{"d_mlp": 2048, "lr_mult_down": 1.5, "grad_clip": 1.0}
MLP neurons of a small language model. Each row is named by its layer, matrix (gate and up: input weights; down: output weights) and neuron, and shows model dimensions 144-271. Each number is 500 + 25 x the weight over its row's rms, rounded and kept within 0 to 999. Numbers have three digits each. A neuron's up and down rows have the sign that makes its largest values positive.
After each neuron's rows, "fires on" lists the tokens most often at its 100 highest values on Wikipedia text that the model never trained on. A number after a token or word is its count.

L3.gate282:461457541511492501438504490495501431513503537493503542536479502506515556504473475489466515525517508505469508522538485490494479469485489489496515493491487464484522497515480521491485482500539496546501556467473537523534498498512489513520507539516499493484490512510514466477498513511498492497528520495518507471509465489500472517503498457484524498498482469455500508516516473485502505518506
L3.up282:487521481501500496454522472510493536513508480511505492458545507510491483506520502521539512437523536539515450475493514535468508523514528489518450500463472512505500476502516494530545506497509521469503533503503505473483454486487517445456448516498492531515487471510486478531533493522517543484485529540471513547489457474533555505512480492481547468476521491514483527491500535518483458497440
L3.down282:530505530455515500511522458487508524497482496491493482491534520567515525491497507467486482500514520504490508523502515523481442499501542480445493524473472512488500529495513496500480571521529511513518493505508488503518494459510459540498477530509521496526490456501502471485512445543462489504499508488491532524524473484516497488499494499523489471482499505515494516503492506538450550488524
fires on: "s" 15, "p" 14, "pe" 6, "te" 5, "es" 5, "ven" 5

L3.gate1752:521499546483463497516468469452501461490477485498476522516494461537487464501507498500518469490504504501509525520505450537482525434482483499477458492488465465493522504504525502520480510495553516506515478468503491523464513494454488528457482526482525427508506559479531516480521550469503460512477471496506503507579523489489500474483489531484491535472485512529510488513524508527480517479468
L3.up1752:531487458511498515513544472494525504485465489523512514496504527470536492534502523519497530488514517525471473480506523501506539487468501521486472522488468503474486514506530499451512507484544481493516519474507513450459519486530501477493479472483497501470549516536464475485485510500526521473512473500485549499528549445544477480524465446480537514506474514538509487448467488485498512490455
L3.down1752:516504449500488493505509502479504487498487468495551501504565517517469449496524516476494464479487498511536480535500487477501507461490533546519525482488518487510469494483461546500503480535517521491491450496495476486489541518546533487467478520531490498525507561512522482500477480500527485517494536492493489539511532517481509508507501480552497483514491454494515503521514491520534513463477
fires on: "t" 29, "th" 17, "at" 4, "ent" 4, " spec" 4, " R" 4

L3.gate1423:506454497547497471526505528507468461518494482469515513497501571488490503522515512526536494504451564473485479530535534483498515520461505511497514524550497492529481475473480505528507487510499486503504499484504547501490538499448541471511522517520465459445499513534496499515528510498481493477484494542463500453477475507500516467516449477502486513529524492492532502505531531482477467493517
L3.up1423:488461530507504469510485489493476518486513522508558497501496526476487536499491507507501505519483482471488482524512485497538515517458519465481537505476480484522526478473526544515492482561521505503513486460506505531493481538490501520495525504464467487512460457517507496504486507477479499498491513474553456476528519515481549470537507508472500502480509449464525531523505503537442508485442
L3.down1423:462525510489441505497505494515542498566492495509512535507480511538484488443529541500507491547472540549500513514525488525509464512493474507554520525486470478503527505475516529490511491504506471563496536464471456512499492507501525458522475481495509483496510539549502498477502475505509478547491483528502552455498507495517504486481531459512434526492556487513492506479504485526499561487511
fires on: "–" 16, "," 15, "0" 11, " |" 9, "-" 8, "6" 7

L3.gate1969:538484467506518467550450521477475525494485493477496487521527493484468493506487488462509424539484510503534481497516466514485462494492511503536524493501535504470474498477476475492560486495484497562517521495507488530507505508498499495504496466518505473486476493576556513445461467538523549517501511506528489463506519505470524524466518537544503498503487482514504525522527514554491492493506
L3.up1969:483515453499498498523478505553502529455437506474439484565447490523495444503496519448545525484482510521489509505508517535471499525517513474481498512542535520526507498491477476503494511504523458510491459486504499533501523474467508558509489466535453495506538491466481535485481455507512511518472542527497516452483507510481486508525545503480479509489506489505527481484560506478521426511464
L3.down1969:480521487505512483511492482514513490517475536527486511471552467484477512500523503507496508521486526510510519476453477495487486504518520495491527481481478508520496495546514519473495519478525507476492514444501497458493506495469506511529474531487493499509505486544477514523468501481457555489537486493508505533530467483490540498507508527481504488483467511519482523498495503437495498526556
fires on: "." 74, "st" 7

L3.gate1216:480472504507499485527460511553492456468513499512516482507518493499496513482486536520519497486520499514508484507472489521515523550507469476536544481488480538560516516499494492499477536473506507512494507491468514534501466479520468530520445492494535510519518487514494533444530517548492445507536484549475494480483535475491474513492487515510510490502522514506449490502486523478480469529531
L3.up1216:503549478534510494550478459516554499504462504480473526469514537491548468503495480497488517513516516453474480496519514528478477509511528504510528502508513532504521532503486506501464519493450501486477461491491458490506489454515455500492480526497500474490511549535492515471477519510490493530505492478451430499556535545458480510515533495491526512537535481540481415481510486488452500522480
L3.down1216:447550497457497502474543470538465524454527538448531505481499492513505449500476497504508515469521517553555462512483491507467518487475500525537513471488478517505498518477491517517488505506511540466515465549485472535498498519501516472461474494482497485521497534546503528532516511520504439511549472477492526480540508535490490512518496518534561541495487503500507463508467515500460507521551
fires on: " (" 19, "-" 17, "." 13, " in" 8

L3.gate559:516518504546497471497481526525479514530492466542464489498520524482506560467531560505498526495552511516456528515504497588466554548521485511525484488488506497524512487484525508450470514532537462481488512465470536474493518528481500513488511515497525500528498471478480491474492530496447487521503517487502530490510540550467450507530535588515474487498581462513487545493480486493510521507531
L3.up559:506493512496484476472453523498504500462470512495479502529492505503455498525442511483479535523518515469478498500546490505495515528499489552481455502479487493503510542465606513484440453484520446529490484447527519562507479497519476501474500478506483504480521483507507481514561516517508508510490508482487506523517468508525517503481511521501441529489524499483489518459498510483479511526548
L3.down559:535499495474462523495487495492521531499505508519497506460477487521504537534504540478517492523512497450469408487478463493523533518480480510469442503501495473552492519476536480499501528500497507515506454457540475507552434507543495488517468505522515474556541531506508517479512497542487485477468495484490498452468513514536446496508504485544458524504511473488507502469509530512509513515535
fires on: "'" 25, "s" 24, " his" 13, " and" 8, " with" 5

L3.gate515:468488508539549483506553533475508504510509502477523498499439487480527522501484488494504514525459529450488515494516489493526496489509487489458523497479479515580476484506483477477508493494516500508479498497510472501494474482486491533477469506487513485532468491509499499524511509507501516473476518540469520513513523531507522478472491452515514454464456463495506507468506474503506474511500
L3.up515:516506512513522460535538503474428466509540482462497540501439505493514482465517475511455485547504525489468472482496445478459462519461505488519502488502519508515528486441479486478484484523513505478500467517512514486494521495561485502502455499470492481501526496518534461494502534461511550523450483515535503494490511482492486509470504467511553490530425475484491488519531542505506506496513
L3.down515:532501459518494455510457531510482511495479493546479522514517505510541505469504526493505465488489523480498448521482483456484476487491489482529498502533488524540491463467469469490490475491520486533554490507469529532513440422464489490512482472498456531479480499499510487528499508523555508493464497481502510533454489549552517506557557458521537500494474491493485478523511500473510498519487
fires on: " " 27, " |" 24, ";" 22, "2" 13, "|" 6

L3.gate520:503517539527476486516482507478523527470498474492477497508499485478497506516523496486536536471459508528458512501543471484503509514538482519500497524477469485528536504488465533548547508519508546496513520478521536515504492476483482533464485522537499464497537498503499486517512552506539523505454512485482543486478466514459488545469549497489563492488452549511504532505517505516493510522547
L3.up520:502504472498508507548479519517513539487512515502487492494472492515524520496488495497509519487455524526455507488475470453495505480512524488492465495536532497530505468518481472503487527510487505531528440512496519504509498473491520532491515481505550507509505528545499507527470541519523498487492542498522524504541513453442514581508502476563512476462500490488454488502529510529492453513466
L3.down520:508496470516499501483499520477439508491515479559480524488509509481511497517492481505519508443487538455505496516522480567544498503510517490505506533537505478491508486523494499489486509513536488533531506451548506484506464492478518488503496507529453502539426465505494492553479531523547500559465527471493510479533492528520477523459493494499535488508483519482512523570538479468509536480485
fires on: "." 94, "/" 5

L3.gate1179:487492463539517454518546471477492487539499504525503448458485506477534474496487478501473536519498484482514516515484469500477507538519495482464495484503508468486499493456436528497488490494507482504482515544508450536528497468482519526504534474525515490520555489517478530488501524468523519506456522532498485498505477486482495507477515548508499496433478490498513486504471450468509507494479
L3.up1179:485548496494528471560519492492492505512451477547529497478436518534498450510496513502528492475484514483511533523461482484504524496509551462482525472492460483496496468552528531500458464477516470495477531497549510507482460475457473518528533450503479551455536463523489516500538549484537443519499521538524462538477497477489533515512502524529504524483488461458519494470483460509484509498520
L3.down1179:528464469555491507456515475526471486483492504522532492498502485500478467512481561510486491464508522450507467485474482520508530485517512525497530433484450485487507503456496514499509497532502498480486517509506516506491514490468501473508501483483506489508504491579479507547503501535530480518542516472490487528448499517511478530485510507484510507498521526501492467487496530480472506523471
fires on: " of" 13, " for" 11, "ing" 8, " to" 8, " with" 7, " in" 6

L3.gate804:467462519489521532520458558494514523516533502472480516518463522502524521486533529454454515509515501481531500498519465513517531519486494518525457480512513470501526515474488515472465528454492450493513534474508471524484495512475520537493497518535530516455500532514503530549511507484484477497443492466506502498502489498497466488469537540524470428459496508492507530554532527481496468495440
L3.up804:470482519509479489531472536472481501487475497506532517475516551461546523494506497543476518526510523458453462508515483496524543502486485539514458513516496469487515489438469527488493460484518490484484528524491510495475538475485508486471495495521549466529551531497512529544461505453476472509483501466512492516492507487523520521480514549483472524468454503459478492515493518487486483507494
L3.down804:461531498477485514465504477482482480454482463520467519521476508503492463499497553547528529523515476519461502510509505516429507475546507508553472518475493517514501482509514501570530488517483473495490528484452528521450479522481481504525487525480510537478500483552500503445531479538438530445488514477556516517478512500530539483500514520487449475472512537514498495502515467535515506487513
fires on: "," 41, " in" 30, " at" 8, " of" 7

L3.gate1648:512511508449518490488459519489440481494493546508503507485525535529492480515470548514479432511469477532489507539479505472498523553533524480523520474467459491535455520491467496487539537438515502489481535496518502483510488482509500496463453521494513508486455455501516492500519474484529490507504458474470516506473485518539524456485489484473524522555492458491542519514533526470507460504494
L3.up1648:504487505476500480530552501510518469499522513470510480532496495485518484491530486479521485472515535521527507460542513505538502529502516508492506520521507466475498513468482486480472510487471464501517463499479517504536492516471522514510513483500507491503523482510522512524497481503491554546535485482497580536517476495516517500525530498485506486533457444540469524501479503541501503432510
L3.down1648:496465512473488474493484472469491464477531530515557514519496498487501507498467511478512515479522523533524496544500477500518503483525456478501516524483483490493483455526492467480524440481481509480475554546484483480506511555513502508503524476483544490520516504496533491514508498478484542497450476483509515484483488501485475494518527495494469547537490505508499491505508528469520515475495
fires on: "-" 31, " season" 15, " |" 12, " club" 6, "4" 4

L3.gate1200:446530503501519477549501529451501462476482502481496487486518516507540495501518512489570527492481491530511524511510460500462482563528494527508551582510504512503489486472485505466515498521522500510457484474505458540499495527488466489524502499525458479465475522497477490519504547525520514489460468580511440468504500496523585463519528446518542488528508443500509515475510522504466504474510
L3.up1200:496508506505481507539476533506522458475484514510510504516491498547524517526450458469509541480482521519492480549513478479497479510475495535510490524507480553496515495503479479536521489507476473530475506485508522532477504516499493517503532504479525483471442513502491486491517482506485498457483483555513494501459492514511493509517466488512518487507514499450549533468538473478508473485525
L3.down1200:492488485527510487520493473509452497496498526470478532486504446561508492495499540512495487507513532484498515505508481505476513515505480513460511492478545515493542508503505526462523503498525482523473459527480519479514461499492508544533463480471518497506502507488502481524536464458535534529481497504508531510504503529489519495488513484480525439483452483491492530487491489489554510532515
fires on: " with" 23, "1" 16, "-" 16, "0" 9, "h" 5

L3.gate1897:514459485480524483483503531523483490522475489522513497477524487464503516494520453463541502506518490486476504482529516521498487504484490496507483531497491476465517513478504489483457514492481491519521522492500554541490509509476525479495491474536453493494512531485490546504481453493498500522510538500515500509532466467467512493526516506487487473490524463494565450521520508501538486510537
L3.up1897:472444490451509480507506503515508513530514515508502484516519533499494530536490498525503483472507462528494516525533501504541491479531468546517495533500507503541524519507466493465495494508491492525508496512534523523512524478525473512500505508537447509516524484541514510486508476555457522495474472508515533515519459506466523523500502499484523486504530489473495477540488528534513473465473
L3.down1897:514525490539494488480528484484519447495465502518498499531493457524501523504494482497521534510496516537466482509503489511492500514478495517495483507537525473528503508488500530539505521523493516538509471515533494462508500478498467458504442493532511511466491513502504510542482505519492491570480529497491518486501491487494497500474508490534466439481503478551487526485528455480473467478490
fires on: " as" 18, " a" 8, "ed" 7, " used" 7, "ly" 6, " air" 5

L3.gate1137:527507445514487462522449523474533448459516497476481494482492490497516484509454470463553489491465487473497470534517498511529481493527539484477500476524514493534551490521511532501485488483528546506479477509476479475538478502554514495509525488509505465528501512481520450509499528543476533508500516523466489485476511480500473533494547463493496486431512527482518477488492518488511477502495
L3.up1137:497504462471484515484478481515507456479541544519477499489492506502527525488495532511523473453533526444480498525487483499520515424513503478524517543506496488537504524522515494509441500508553513505522478503493535500477532493496513524473482471542513498484542522498530540477534492518526484536503510480511503507484567516507486536492518484515489492479487500486466496480482503479447425458534
L3.down1137:476474442500497534487485446497472506453521509531502529524489485543565504509498491548512528487531505486524493491487466503497494466478497512529527490519478564483518478486533467499467519516514482550523524467483520505495479498476505551452552483527501527512538570476501479531505533490489495478485503504458491491522474494505530477452499481555524493533508486502511480476525480506512476496462
fires on: " (" 45, "." 22, " " 8, "3" 5, ")" 5

L3.gate1758:529514459503483499514494514484502471448514440481494481517483492522514473488486473488500439487481453477534463511515519539494467465424506488481511515510499459514489517524475445482549474505464538499484499511476513534492507501470589535481513495541499460496493476517500450500515507518529519523480528556525486486464511489534486544489522500485477511521505497542501485567512520501502498499529
L3.up1758:535489477415471455476518485496500486481470524496547493509554484521528472510458511513488495452474468491504484496493493495467515490496515519530479489515538526504510489483478497499483463538419512476502504504479475510508531514494531488499493533475507513462554527465562540499502487514530499543522438496515472502488500491451485488478508505471491434504481484488486481499488510481568521459491
L3.down1758:480517477480475525495488499515518545531504506450493531510502468489504448536498478514508492547467502481548518523544490478513524486505520492533481510506519488498444499502536529505495531470489479495487490505462512512462509497476465528545496499575525485477482542491497489517534486481503504494523435494496474506495521472499489502444510513508501448535470499491496506499512478527459509516493
fires on: " which" 18, " that" 17, " to" 10, "W" 9, "," 7, " States" 5

L3.gate876:493469482481484534492498498458503469507511481462472523482505533488490455501490505472512493507493486515479526510504478503527516475481489494512470482545481457505511543492528524529494530501491474504544489489459540495512452538499471512504504452475440486496501528504500510522527501519507483479519529439464487495495529504461471470511484506506514493482490474480508508520522492493499504490508
L3.up876:501524486443507497520454491494505480512486496491564427461490506540518487531521488499517460476543497514506462512487489514480552469505528479541484492516561507527462488484511473453457505484544516498522491506552462460462495477496514543495500510534527506494513507493515492530551460522522446523564465535477557498497513444515508493464457494508491480489542524495495483485490522561502479502477
L3.down876:491544478512499490516503503481482464483490512508543534507551440504523505493468476518497486517507522507484504480472419513512536487496511508505475508471474500491506524487464549524503541465506490472485531485521492504567485521522475524506493506537493496457501552512503498524521516521460485532549502498520489504456527486533552508511452479475480462458514533494518497491524511559576514513523
fires on: " a" 49, "me" 6, "te" 6

L3.gate1968:500505468478536497519491518524524470461496513479509527528448522514485492474469548518501518498472515490500518499407511529499493516491549468475527470498502508553472533499480484509493497471494489506450495476517486492512477524495512516519525549513517560503485512472494470531479488501513505486526450496485487505501491508480502530458465482515554537472516522453506509521542517473464468543481
L3.up1968:508482507532528469498504480498511505511529507483480465486527462490511498511493493537501482534489510482501516513475501558479501497531555534480481483472484499525542536426469519480471468506456522465527467496497484516501476540503560504518479534507491474505487492510466490526522491527544495510449518476501500494485492522477540479522492491514521452490480532488525499466523528518497518480521
L3.down1968:494558493499508515524484507487500504476486491469492468507539544530550475504435467485496511533484530480512485498506511537519511533508462500472491514476498482501504497523443542479468462525441535513522523454513483474531517520526512491524498516477481459490505503464524491515517496469503463509488515562531508534512507529498512468475516516537494495514459516506518482472514508511554508448535
fires on: " in" 62, " |" 9, "ner" 5

L3.gate1823:502522513507541513520489488461539517498518492444526475489483476474496507481461502477461497504507540521494522509482503472531517490521523527465460504495469505455485504471523494525526496477535528521483484491502523502507459500436530477567469539489480532496418499499524460518464543484465474469555484518517552461477532488503506482518474466538513547455521522532508495497506515507526476555469
L3.up1823:511484485466503533514480469491526503462545509471494496492463479507535480536469512482494483501491535495461482487504495496502532485523504487450495518516495506434481520486500487425509527536533485512465501524525516485485446490538494532498467505490477504498513477533513505532512479448478502455471464494479533516520505535527538518545496515501479520472514524549535483500507493493499474496516
L3.down1823:500548469473512492498440488502511472505518454521523497460502564491479498500476480471510485502462493494473488510526521477524476519498484546507524492480492535485484507448497516482445505503520501476443514502514455512492463527520485462463525541539472541495500538539517546497528484448473501484540490479507504486510499522492515518528495475492497464483472541481502478513510564545515507507521
fires on: "t" 59, "et" 13, "y" 8, "at" 5

L3.gate1337:502487490479503503529456486514482494483474513542498544507492530512521516464487490493510482511489536502527477518497542456552486504554515501507486476477529470472497476466485498502489488525489493499465484479513529484491498505480500554533475566485478536501505509528475494526479464514494504463479502458462418490497491494499490498508520524527489502523508522474536473500504558508464487559489
L3.up1337:507482459440497532466495492520523468515518518496519496511503500491529485506497456491492513490490520538479539515519512502497545502480479532521504541503495515515469538492514480492504558525483481510476451495518532516493540504476487509485473476479480490509508522558531484504462497487508526511496499490494455475500512496501508471494460502478481493482499491508533551539488517481524487466531
L3.down1337:445495497497511524468483505498547507521501522510430512502489498468510504511530523473479498496506493482482526486513444516463508521548480461509505495571529535525472455500504477527509492521477492498451483510502499481525501488525522495468509535544544493473501475472519477527466500487493504479548531488529485509515486467452491516513506522537467510475493484503473575501525475473496522494540
fires on: "f" 39, "ld" 7, "att" 6, "ade" 4, "ff" 4

L3.gate986:487478507520492472489513487502488462514530505525538499470510506525481519476478505537446495505508458508531542507512498526530521510483456531470539463525480491485477492531483491504488496488488468502483488522491500476476503505468471533435499484519507471521527465496531508508526536547533503529470499464517463505494532505496504471506483561469493450467449502479525545531518520464500468479555
L3.up986:474535489491463469533478560491495505486501513501478524464506520451481518516485529531522526525485486464524558529486503467479484530543517440523520496473493468457494482505510523499438472508494502526517520516471473515530507493512493494448485510507515467502494497506482547516481509485501530551487495510556446514475472443495544532497503550508530531527483468454463499516533484490455522513530
L3.down986:493479474512494499464512488555510503531493499496511492513510498481500483546484512562526558469489530491538520531490526521461487509496487515519484522473472547483475479490457538494507516475498501549473475553479455507483515480516473488503570475477486482520492520515518548512482481535408496518458494487508504500504510507472459523451581526480520513445552485503523522530483496442506486510464
fires on: " on" 31, " in" 29, " at" 9, " for" 6, " with" 4

L3.gate1784:460463470502494518495525488460511466533473480504517477484509467449460490508498509478485483509530479461535479467495497547463485468529515501480485496516458506511461494487500481497480478495494452492480508506523460486449486487450546516538462460511535524545519460494512514486488490522505565473475511508525515512518509479484479481454506489478486503522508463520556492495477540509474470484482
L3.up1784:459534474474498523523484544467450518491507459492494478522482507503540495457459470540451498513480480496478500511496498539508528497487516510502466450518506485505503513478491514468476476494484519521526464496521478484514483533520493503476479455498519532532527528503492480527481435491524479478494511527515478491514491456476445510458484508439477487550526473468525465534518515480472500530441
L3.down1784:451516475447517471529550516456479459501488509483493461524502504538511463514510503539498492502496526470557509508509530470478501504504457506534486495498511478504461525457575518528490530456540463511503493492533447483528475497518470508474459511490508512488494478498456510509496532502548512461501469499508481459493520480508488500523496549483548473508470508491526519527474491496469501474502
fires on: "," 74, " |" 12, " in" 7

L3.gate949:542500492495527428528502494538519555489494514490489501504475517535467487456463545438479508485518473483498489499495483512491486507534538525487520455493489421479587501495497511566482490518504498519491500463514482509502528504489500496510472519441511485480538497479484529543539528507558516434518503496520460493502503490480492526500494499505468508504505495489489476550493475529501491504505
L3.up949:516530551471509520522523475512511513460516480515468482468500485518477461471527494521511485494521464538518509497548530537525492496519514550520525452502516401497570485478515505484494457483481482528532493494511496499474506480505546498463482493480485486546484513537499478490531515479508530463490476466564529493480515467502483508508467506520499531445497512466519471521500523470501480511526
L3.down949:527464483487522510573484493530513488530506490535557561497443488462497524451482503481452507524469501470492527511497507486517502494467502500509488487495497478512484498510498482495531509486450438525492540508515486537487518490519512524489552494504513492544512464453498485480521467553510486480524449469448501506501523508460464496505506475488488517503479502500458512498511487528508515498541
fires on: "\n" 68, " |" 22

L3.gate790:529527493515531514500497445455549481533505467518520491469476523523505456556491526432494478513510517511481500511489470501480493513532485491525490474456528495552488495490522525513530487475504505473530478503509486497468489546520527524535473479525484496523482484475530497504470527475503519539502475555516466509496496482476508471504509496478490503496532510505504493538491539456446498508486
L3.up790:538520528513487486496490506464477486470491488496494467519462471474494539470535484522524540504484535481487472478507480554439512476493514485505495466495521481505496509484524468482452487491566508500473499506480485478494480533482463475551495479480531488483471469469534468478488474529498527507499503524511467510509482545429508547478484530493522477453529507551496506534512485522496516524479
L3.down790:508509516462452439507511523470509466496519464461528517481521467489536481505510502538468500436460502471514473485502519542530448524500498482506488505516480484464481524484490539449539530473496494515513455521516497475475505518535486500496516530475493471464506486501486522490474494486461493539522476515519547503488505482513524481475504530473495444514513482526504499524528509523495504519509
fires on: " were" 22, "," 17, "s" 14, " are" 6

L3.gate1991:519510484482501482536495470502515507481447492440498484537512501473486490477522527474540522486435508489514510527523464457479534516463508519512514513501501452456580474475510500531521529501502481488517466504440494504524497503473557448500497495468483503463495515479507495520493492469517471485500530533521556441475492471455474466532495502471503520499494482501475510497535464531443493501484
L3.up1991:460491463451490490497510528431485467500502524466490559466496511506544485521457489481485490508536508534514550512510498535507482492516502507496492481517462537525512487494463543467493499504515523461476503518542504529449509537498481550487510454513486453558495543508499502476528513510485539523492473498523456508477539524502515516487481507539498507507496473492458521529493492498496542488459
L3.down1991:517476477527477528473488473472482535509506476500514497531501525522464476533560513522509499527478518488494516496452492527448520503513529494525491514525464479499499530421533526546526477470468521484495462535520468521512511463482483498505479491511512469499519487526522519493505512511487453477482513440499530539528481486559498501518486446497478507489489493517516482530463507484525474489472
fires on: "s" 61, "0" 10, "L" 7, " " 4

L3.gate1754:493511529495533519502510492531479441516512476498503481501493470449507491479535524509541502463543512502503489526525530520501529481506443542527491453487520461466482472511494503511481487492475459537497509488514530518484493495518490549497509489520491489470491470450482465474499462493496480511412510502482474530468465527487497518533511490503438503500488462511522520500470477515522512475509
L3.up1754:536497469508498466494480486538537479505520477496534525530496540517514492492494501525517504511499548547510535439523503538514520484468506483497531511468521525504501465525511487519505531528497494527560496522466470527494470513543485492462525505555491484508517507496529494504507487526493521516474513466517464463539497489523523534491493454485475505521502509484511505478509494503500472509522
L3.down1754:528495467491503496522501493520507508536523530483491474484476487536461510497509500505479504531500534493464520510490492473492535546537521538509478473512517473515499502496496526502506469454483512486503503506486498488496484467480507517464553509496554516493499503481486498509499472501535485543513480531500513512519501441463495514525528526480488483571514515536492505474490489459496488532542
fires on: "\n" 47, "s" 12, "'" 10, " did" 7, "0" 6, " " 5

L3.gate643:499495421519467516552497473495465481486493517524445507480475524457527477503498460501508527504507486528508470508532527456493475500529511523494528535471475504486525552506533540531530499504506525463481494445581497480485525515515489486529492500501510486471512523555518494541541507479494540485471520484485518547506461488479480522459548514469487454511447511455506540543471478493471453505541
L3.up643:523495509505503493476475478487530477505478481474546492499490513497509518504497478509529443502483451498492537496506489473500507477508497498536474520500552494490527471526542496503487498491484511482526483497501518498469525488477505503496498522527548491508493534457513492527508538548547490539464468494508518542447487504496505472496527489481518524524529521531503505552510446491530456486482
L3.down643:501507539556487463499480512500533474445526513470524496461501503496468463494487461497504525466498514512535520493534474518556537505516504502520493494494537452537530501504507518468491487512501503508489533550466535461495514499489509482502497512459405459538520460498450482524493479484542510490476477486520485473496501501506518516531503485497491505504479494483492523497534504509462501473539
fires on: ":" 29, "." 20, " (" 6, "1" 4, "," 4

L3.gate704:486496499506524493490490528471474474482519508505467501530526484517498473519479456525540511474490525484508527517498528494458554515500521476505521505451526494504492506488490508524467492508498431511502487528470495516457536531481498513525476487431503464532525525529528450511514530472503489493451532450477503507438492472480470474488499476477481502541488523549491490471474520512490495484446
L3.up704:499484465483495513493494485520516530520473539506480526547499475497543538549496469479521535482493531487523427497497521501525522506522487486456574477535505477489512462520495491510485523492493506553489481494498506535469461541550462482514518493474495475499491502516516455524505485515513535471473523528465512436479487497463491547488489514479514506492458511453512515504513488518525479481446
L3.down704:483518515516528494530518512505487507484551543501508490509509474515502485572497490441513494513487525493503457549497517508482486497489491494488514506529512484481528478470528489505502493502507512516482496491494513504461564517472476531517538484505488492513492503507505492495450435493541435449501507453490498505512499497482527503541455510510486497469490531502437538547487484483487498496454
fires on: "s" 53, " |" 6, "vest" 4

L3.gate1651:532498476520524488518492493515511523501524451532498475455482529504500469542508421486497433456439515517486519510499509530472506512475571522493526553472487553510490553520486502504484462512488519536479549500503511486459533492499440479448529532491492507484472563525485457487512514550500523483470492497488466472517514504504497495447563485530468496477498480518559508472458523498487505464476
L3.up1651:518506489505476516458477554494524505447522513499521466462504488536509518512511497465529515520527438532495499502485491540467498492483489467483524509485563514481489520513495442455494504500484518504462456526467519538548493503511487508522509476510522476493533492501477472527525461488483537499530548521478513427497528482511495497518540530545499495492482508553487509485492536487492537504497
L3.down1651:497503472500559531544491498480502496493499497489541474485458509517475488460513482507469529477471513494503533486533513483457457503505492477486512506535486537466487540531499475496510450486540537482529534442474484511502467491445478474499490537430518528445511528483509493476529474512521534446491507513558505476496498502522486494524509495503511528548473554477534504491516523489459531503500
fires on: "." 55, "9" 7, "5" 6, "3" 6, "th" 5

L3.gate505:515438507534481473518499495501504449502452528509465516483481487489504502493464486521473527508477466465527489492496548504496514493507476459481519522526504495451504514469485479544479470499482488514548494511427479498501491497484519470486491513483515487531493514564479524489491477483461499497491495490519492430441507490510503496476503542522503515483487498467454472481496507463469515483489
L3.up505:520540480521494517545521461456483483479470508464505512539476531527500465493527501491497523497459529498525514514499527526530504484507410510499525508515533503506549480515494493513479488490466508573470499464498514500483496503522481484491543502498522505498505520484563544525507477541507501540501496518456514528485500524525536513488461543559545478484430508514523495518509446462494536485473
L3.down505:494517444502499519462487489530500472511523523520474477498485558473518503480505508477483518499459518515467444460516498528464501541537519476505485474513536507497515476493531463474514485437517547530502522546475471474468509545465484485509520467486516501507499534498464508505491529498522496520475513485500536538485515536492522500514471504504477515507453492468530456511442484489543527528475
fires on: "s" 42, "ing" 10, "ad" 7, " |" 5

L3.gate1715:474494452499535505531507526504513527523490521506535487487511504559521528413483482476485498453485457541521518483541496500458496517517519503495537479504485502515495540536457473478448428499517510536503466489511493516503516498491462482486478528494469486524513528474489516516506519508500502473491554537500490495462534438470505523472513483547507523506493466539503504521465540454498526499520
L3.up1715:541514533520524514479467468538469478477433491499485496510512539500463496488497503483500453484546478463529464469502514511490559467486515526454506502495500486505517461518519536552523511482517527476477540486475498482511544520475526503504505466516464536489493508515487496511485516478540474533508476479499498481557501481477474492461526470525557501499519478545505457486504504488521493505488
L3.down1715:497500497469474536498520498450475520448557455499529521487526523500458431487486502472455481496506531484506494531553504474454511514511530509448547471473538486491469503544511529483479506529526489468497496476500527524530503536420507506534504499507484489533505530494499483541499489466530453498535499456509464465501494478502472522465519498493539490498464476461498473483501506491483497505516
fires on: "," 41, " and" 13, "-" 10, " part" 6, "." 5

L3.gate1186:514499467408456522511489516469531491512491481510472531464498484526476502496529510536483504509484483548500486496513483519477498529483456438477483522487524543525498479457490476530460482477503461527480500506508470515519441518511493495505507517488482489520464492539491504507478508492548510502452510471468519499514566494476464460525445472523490519511480502543509534476478511532544541491509
L3.up1186:502488484545493465526510491491496536484517498474515534517490513530495506502518497505470514532486463511481484493528463533482508504497475488544483506483519462500438516502521474539475520508494499537493478516488471465479526527523525489501488464500505488515522476482504513457477488486489504501478518463492513467472499504489520484464513493515512483539538488538547574481482545470477550523523
L3.down1186:504468491495533521522485502508470531449478458509501524504534515501501489520487469472526528529485542495472550482486507536496505471518490485486513491506457504550500521486554496499491521482520522489518519514483459509494502521520516506512492475511476496506485475529522519502494494497500484486508494525537495527525488479518477524471522478510536535515504470508492520491448494475513471500542
fires on: "s" 47, "te" 17, "ter" 7, "th" 7, "is" 4

L3.gate1730:529494551484510477466483484503548478504468531483480487496500512500500527512521530537512532471443519490513500471459473489472483491498517467504464523473482509472495474529497492460512474462457499480488486504490513522508501498506535564542468476498454518536507525498518485480520482494514520480493502464500501496536501519498488516480484515475458494508549504540500492519534517541479478493490
L3.up1730:524498485517483519491458496509561509522529476534522497483515502484507504530547556485499517482536481528524507515596523491525533527478430469511538444483507521517491487494503526495510546459479479515503502485531469503468506468531503525503470515479518456514481511491497484518483490491531523505525500519479505457519529478487520490550468506491507535528515506466510538476537528502514484480516
L3.down1730:493555528512501523500491476496461530501489517517491518482521484481511493476512436536536512481465521528534516506512551544491491583502508508513518493449481520521521558493513515474523485501492505487485476527502486479504515493486558483560494499519494482484466550510505477478523510465473513544505522472440502508487524484520463447481472502515470498453498515525482459500482481497519504493501
fires on: "f" 15, "er" 13, "z" 7, "att" 6, "man" 6, "n" 6